Weights of a small transformer language model: 12.1M parameters.
MLP neurons of a small language model. Each row is named by its layer, matrix (up: input weights) and neuron, and shows model dimensions 0-255. Each number is 500 + 40 x the weight over its row's rms, rounded and kept within 0 to 999. Numbers have three digits each.
Before each neuron's rows, "fires on" lists the tokens most often at its 100 highest values on Wikipedia text that the model never trained on.

fires on: "ub", "pl", "f", "l", "ab", "t"
L10.up375:506434553464478569441486469569524458425483483568503530435515500466541502481487457461526554432539476534505499507559559568494475558441439451504513490500472515513502458447487506552467490519546425459568484500510520485551541520627471550465520480531510534569515522459576498508531475511505457499480463531521462473532441493559498489502478489480474454517556538512515503474511434527506497560556435492450486481564587462449511422502553462471512515507468476470485473476527582436561513452506458544503453483415516511523524514438463507469515508436495477529491432519534486528411544500435472536479499593517526555508530528458456558514474485499478477482553536543462495518530527441466594528431477520348488487534464531468509518508575497475473471445501577546526541520476492471530475469550541

fires on: "or ", "; ", "er ", "an ", "y "
L6.up529:472490555487496534476561486538484438475463483487483523491526527556524491479450456558556460459509519471426542544453468473544441490513531392569475524437479551522526442461555456485475458500462442500451507452529477421482468540440507514564426470430490583449577591507534537490433554497502506507528477549500551475509531551483496464545463494499494488514587553485489480486551483545481516516519560552437481456505551479449523461565458496487547517484536524482501458502508483441491401531433452559464535486554464496523497447520529460488503524511424516551503507439583526493414463550506428522486515436533491472519491517468509515514484569518494412474572455521473543499443627553487559518498505513418535474475461483530515487535563517543516591511504491479518490542490449517534523489533507

fires on: "his ", "the", "d ", "ol", "i", "l"
L5.up79:469504549467469536555566566528505502545513485548471477521581465515548521438496521476504547438444498447441551494512599539463522540466468519490519506499432504488525461491489487505482470560514497492496510540492470492492545527543445525441501476495482471526457532453496517481491452509561520481457501476448525457559562519541478500527496533465492429531483536500534516386444456467521438462537468553491455460469504464572463475522507487558482496521460522553520483500452542501553470499453511517435463523474525550496562623510503470504451440505530606529520518587541431537420532478463521451464480501507448483503504524495516537496504439514440518482515545494509474495500489529483584407508588533515439560526463426481489470547440494540425566444480576516437493556405605458490471538492517

fires on: "oun", "ing ", "el", "r", "id", "in"
L6.up126:547483507582451567473458460513473504446513550457473521472529533537540470415485503496493489519458507563448505504508550519465450540586509490463507543530537575514525461589495470506456485476507547492484582567453441505504592483594510514513463424479490468516528561462574456523471517504425482590393540477529495477496480464442466451497442537420467493598509549447495506508489523536481594420472456424465478498504438481530491543538480532493454531502458498525497465488548527519485486485505497501473533489452474483525548530502553445549558478506564552521509518542457508519454529523451516477462508515436477608495541543503435502481461474506524470429518533427496511537535571515504485481461492531485535556526477491529477481452490537465465375469556483461532511478493496588537526519531489

fires on: "o", "ip", "em", "t", "ec", "e"
L6.up342:559510526488553476555566529506471423484524494543456475484474470502476463485498480503470559480431532514471465575568430540464468526500422505519489447474493542449481509482539413527500522525515472569485579461481567487412473517516472516512530505496594519509488539510555477543615433506443498547479451558495533465433577546575492523531489504489479454471541465448477420481472523535500488536503518536536498520503523513519505495467461487485511565574518436451503446435565490462511538471527446586481477485565489521511541478471519458486446490454491440486530487551574524501517544560447504516559576533391408522516460496491489520530528451421444528502455524497502473476517483555555478489438509531493433496476519553388521564516434452489502514523499506519483565511486559508484531536536516

fires on: "f", "af", "e", "a", "ub", "ec"
L12.up557:480480503492562519563528492512485451493481521631460482431461580507495447502516469487520525464417594513469447482505471560545580497498467420559493471512501464475472462484495484506518539525558458517516491413432524420504515536595465517508527477467532476432518509501596473500531495484453540452500488489548504507519457485613482446469476526502529428507514518497527425525519503546441478512478525505454441521484539420429455407484511475482588487526500482513503535521500531522567514436512483589500437491482464515538517449497534487458475519531472442456477474478514561484421581499472578498489509457507478516503466498456545507469466462477442468528496590495554494501554555553510508535513487494483509475526583555504501493534564483507526523504498484636465511515501533436496550539537462

fires on: "s ", "es ", "ers ", "le"
L6.up873:494420528574573535492540476539449481475443493513481543493598403549450504516506408476544510485517509578491497527480535475496571522480488479509580529454524569548564466502460507573475444537520411530496472442500572514509549474496512454495478524497498437530474533496522513480508420483432447504493472529554566513510435490534505463507449462434495522554481550480476517455484525455564457516521487588510500452536410576566526507493497523456492457485534514493522464485539487569545511414565553473515437575412477561463502580543473473468429484529445530518498501430484504438484494494476437557515504431461449464459467501522500515536479502482490472486533510512497502579493512516478461501501504480469499456516444565485461532439484459518435561512498492512522584494523491496490568448555554

fires on: "ur", "u", "ic", "it", "ar"
L5.up653:526467503517533501517485507463619497478562553462465420456546521581445549441493452461419522497442451537508499506589444601476469517506452499500500542491415511532479547455484575513539508485489484507511507550480500557556535491511560570502545530494534521606527490499482486518517517509459479482511460530550564528471529487513524531521446506497462515559512516496490407489464435443555465407479488459491551528528523557525563443526428497495508516462494549464430511460531514533575460438489469536486482559485527539497433523537455571515460464464519475517567496494537517465506461514489478458507532398464411477557530454545467472493477478536512435496557403413504493495508505479543536536454475538505515483466494431549528480462502489524477505540553523506503571518540494508444422447495472

fires on: "er ", "an ", "in ", "ers ", "ly ", "ou"
L5.up569:434413440519474509488538492448570477509498528480477490522499464588521486489473463529481402505502476521472481487479412548500484521511508486550532478518466547502484452446495522435523561525548479552516602462489586475574526510449521513593465475483477543546527512483441474456498457536514512507551529524482522488464430504546463564539397528526458467519453575490504523516488497511542443571538477489489530502496551477423551510535489413511561492509581525503489498507475478455521417475481502480440474529509542534584447466596441491575511488486447464544535461525567534523527457511450462513498534495456494554531459514461502541461493502535457436414444448477526593588496499489505508461449468427416477512466535582530453542487504474524556539485532499463511484533489452513512513495481515

fires on: "e", "pr", "o", "am", "ep", "i"
L11.up801:513519439464463577510489449544513481573515513543478457527497555498479527441488490463518556546442507518479480519587566454489504523523495477507534539480566491493468456482452462571428509546501496548481560537538560458517505473553507549492545501593451511516514468550534546544517432472448488505487516480457499493518449455535491528570450499533543538523540494444518477524476485514529479512481588445502517569460527502495410466455467502466445494476473474470548444510418529499514507397499463558508488476560511526523478481544499463484594518504542500451470490528520553473427467566499494519442515584544452482580409507461456499463483446513426501472477439456542542464490550542484505446517457426429424527507564525478431522501527507528542447468469441468474544508485460493405575561520500

fires on: "b", "B", "v", "g", "ic", "uc"
L10.up432:553502435464478509520478508567476527488553452492430517485493411543456452536498448523459503498428434466463473445583473565548493587477499549605527483506494482518474538463457575502530538539501498506501540490494540506496492572490493456459507461512551581501448478501491468540548484447423498503515466617482521455538474459454476514525488494455434576549499481549495464472499537519506434563470512418495516539524542450489504519558538507425515543516432531529453482437501508420439527496545510541503504512472518533510547492525504515515477496494528548502481442499571548525497509442436400438441573540475456539508509524504521582507460474491482456517513517511495544502501468443503494475434444467454492466416598560468511462535539513489511503462499580486531508462575480550562437462512510

fires on: "p", "pr", "i", "d ", "m", "P"
L7.up296:545541531499485493522508495558539449466516469475470506501482507498527517520415534490495556507493450526479526545553542494499539556483446412526548523522464523453539455475417555480563573548521477490532498523524492518597533456469481515418528546484499534522464456517490506515532467552507430522429494420494523457545463483480500533539435499501498479607486485529476523476461477477478475535530468528519495509478478523513438484554544532477483540511489578544442443465508524530443425528474527531451457461556545503535484476471469465427510530514527616481520541526573513460432478497500491534517488565541453412485425487497520486501550476594504519503524528437555520515446472424482490481470418465480418583587486473454491465532525550539421494435524557460471426556444497444489545474490464

fires on: "er", "e", "ed", "am", "ay "
L11.up47:510524468524516552599531502516503507522598460502476542510491520492444478475539560516433539511455534492483533536500509411487516514462546510510509505467477558402569482543507424577410501522533502509516458494546569501475518549521437539484560562483510447453490521528474556588507448477482432527468558420484489469490476481549445525543493477543567468511447496439415511513500453521532529506591574433548499459515480511375406527525503588457533557515440497522499442516517473473493440432424482510465492476498524490566450479490513470486495446537460509503537519525572486510457515500526474511462530516507492501519417524509492471488492458439508557515445523475509580551524560520480490433537528534464450506502496499523536534470515534497529535435455485502403535500546521499459517526442465

fires on: "il", "a", "ic", "ti", "b"
L9.up761:466538407486480442494462480547570436541532562507520445457555530463502502456449517483492482519484540557492489468520436473488518435543455490493560471471500500500532446531472553518500516558535583537543580501454480501493518518466507470509457503432524509524531465566525553556500470487442408487599502402544538526531489463493476576526545538524498444540515553473473473482531477484504533464450442493461504565516479539478492485545501559525467557546602523558457490484537577416515501441501483490468527409450561489553451496490530503569516475466517457517608538504481513486567494477451532433498521476447465515502441478514437540569572483550492476473461533552520524435485460511515477510449524478494463472437516468482498550473565503533491483473471431497466450475471555513554458432549457

fires on: "i", "ur", "l", "f", "ul", "r"
L6.up906:516499457485525531588535433539543493519435447572460476451528459512482514450515509502536559445439496471447475460560521513510518562579423541497504548510532453468472485550461466457497507539533542527499455484460473428489525489500439459503480545484460503548465493495612479606509484524565480508505464425553528473478507463609447540504525491485471455501522500468515440489513543393495518532501446504449492503464477430529458492496520533521519436484509525496499527546443570486496454543472474487466533482525596570516519534497509472408549437507568522547530492489460558527485481497453519535481525475487558516513430503547492411525527502564511487510450551529480476485513592513501518483518528531445447524567493432422410531557472485518504476493476511519484410563528543469497535573526466

fires on: "and ", "n", "al", "or", "al ", "ic "
L6.up986:464477464522438476502542474444478488507458491457507513501510534544531509534510487428504468499540528536507501534450498435443530479512447493483497520469516591496596430493522484518566564494526464530491576540498514456596525510471490516468486518470562431505485495485525518485469484572481478488491473520506472472486553531447522521496484419474498443519462453528444531533521455475472507428548512495515471481581450454503452504520519527475458595476503581492466438516490543478439451459551512484544520490542539452559487543569486454523525440523499497509489520501516510518433537490498473467460522455522460483537485536452495537420535486516481484492427512569526575532457514478465469458462422406541510580578484474542531631484546569549569539450453504530422469561475434494467560611506495

fires on: "e", "r", "ed", "el", "ep", "is"
L7.up928:559476457497487488554513487508472491422501497531459570497546486520527443479568481460441492488446488542487507518528483529470448556487513549482518533428524483442553457534478528467502473525554494539571524479432530537465535487523466531418459595518534453470528541480534443488552391522467545517443530520538469485472504464476489498531503483476541531591553524520472500538446476512443511482507509487518493458512471526468452499466532433519468527547478484548520558501543543559412470470441525556537493468505507501506524567425496455538460564494564490551508482474610532491532552491461483503498571478507463512452493464483509454496461455469491525483599579486434479649459527547495494558506439482538483517510454530500453519461488505485455427500491472475563470484436474629525574489518490

fires on: "6", "al", "li", "6 ", "7 ", "al "
L7.up640:528470476527501526485550486528526499529538543474493450485530516522524555417551489426538520541547489511501572474493524493487500515500420487466476532514518527544468449496444495454447616501548549528516551491428482506537478453504496536486491509421552459564504559467432501500511536518471540418512459479506601472501489477509538474559433540471485526504520450476451500565446503451518504484466460556525438478523509459473492455501501528493407593479427538522487455480484476501492449505534504509501506471552584500528519534537470524530485521542520509535528508528484519539490443440533464448489468537473404442541433478472554478462419438493440533493511467509480508451540483493539567426409497457538461543544458523483539510544533457511492494480461516449422483630409525517410487552558521

fires on: "ed", "a", "ic", "en ", "ir", "or"
L2.up577:487540410486488492585501445518438473530542513564490530516532528493480483425443492477595430516515588424508538456528456485507482510468480625559497468449466479462504461491458531515494501490500498542457470422460540479408474543423477514487455473473570564529515553495476521595465480473514480480461511407555517466538472493546410528501533542517502518458552487496515429510525520446456511432488471555570492550434504540478443548554478560490578532496560526484470415458514554507471444471512531598483483485482493504567418488456473480451548499486491478493533488517539505476514513441465502513540507493482427512477476551494442516532502508499496480457525509490558634535514461496456505552453560545481551447471535535503475554543490503528461519511471509469469501533520466502523541539481504

fires on: "i", "ic", "il", "b", "u"
L9.up532:451523489491500443485511498491526476499497451513481429464528472582490477547435477466496506532503469557476550530583406552529518508572514449519523524482465472547517503489451601552526489573524500513595606502507481518584490429507526457479461462541526590558493462524528498544519502471441462493511498477547527446505507474485500560497462518456368505535524590540480528423512516561535527493473423455495591471496503412441493495505539450496461569455499542472435530461514535522516486430510416497478457480442481448544463509473520536484562489457508528473491491521512487446548534500499486453484518528478493486513458493512530523485501499485487483526533533439507574516512438459534519444497518467423452473495481604538492511518486507520523400472564498491396504483558540525527502478557467

fires on: "an", "st", "p", "ic", "u"
L2.up778:514452491501494484483533516557481458435479559473516444505592448513448500482530512439499574604472505530401519501557484493505467474544537520424469487469433475497521542402539579506506461477544505524528525532464494458561519573561517610543513536541543528500461495466556404443446521497592457499504458528556498564482545507502523536504511535443494494536481535517525469420490521507512468401494487484439498510474486466605550439539423477495539501478504557444523567483593551532493463464516456498521466530540532479539513534511497534486502482440497514514509476438557535545431476517470409551493540516543495449594531491544517527505468516480498453433519519483454497531473511468456512478521494517503482525470526464450463491559491490514558449546510529502476518498587509520553553460468541

fires on: "n", "ing ", "or", "m"
L7.up820:533417509487416527542441460474576485489530501504514451494503439547503489474449516495520454468506477452505448474483475526407449503572456470500486506475513510476559468458464504511507478529534479504546577492497516444471513503507445556508469527445629528489540480495477432582518519519457528549467439482438504505439516535478426528534444434508517513534527500478466503483533521466493563488459527430441550467506507534540432498485510468480468518496488592511441469494582564552419514517460445535529530486507493522545496484501471561521573512497501478536470526497513520506530529530485508470543495468505512570454487475527510532435528554528519401468484528553522591591494585464487485424477498447472541559502482526503465613467541566509490386455529466510484453548471540574513508529516554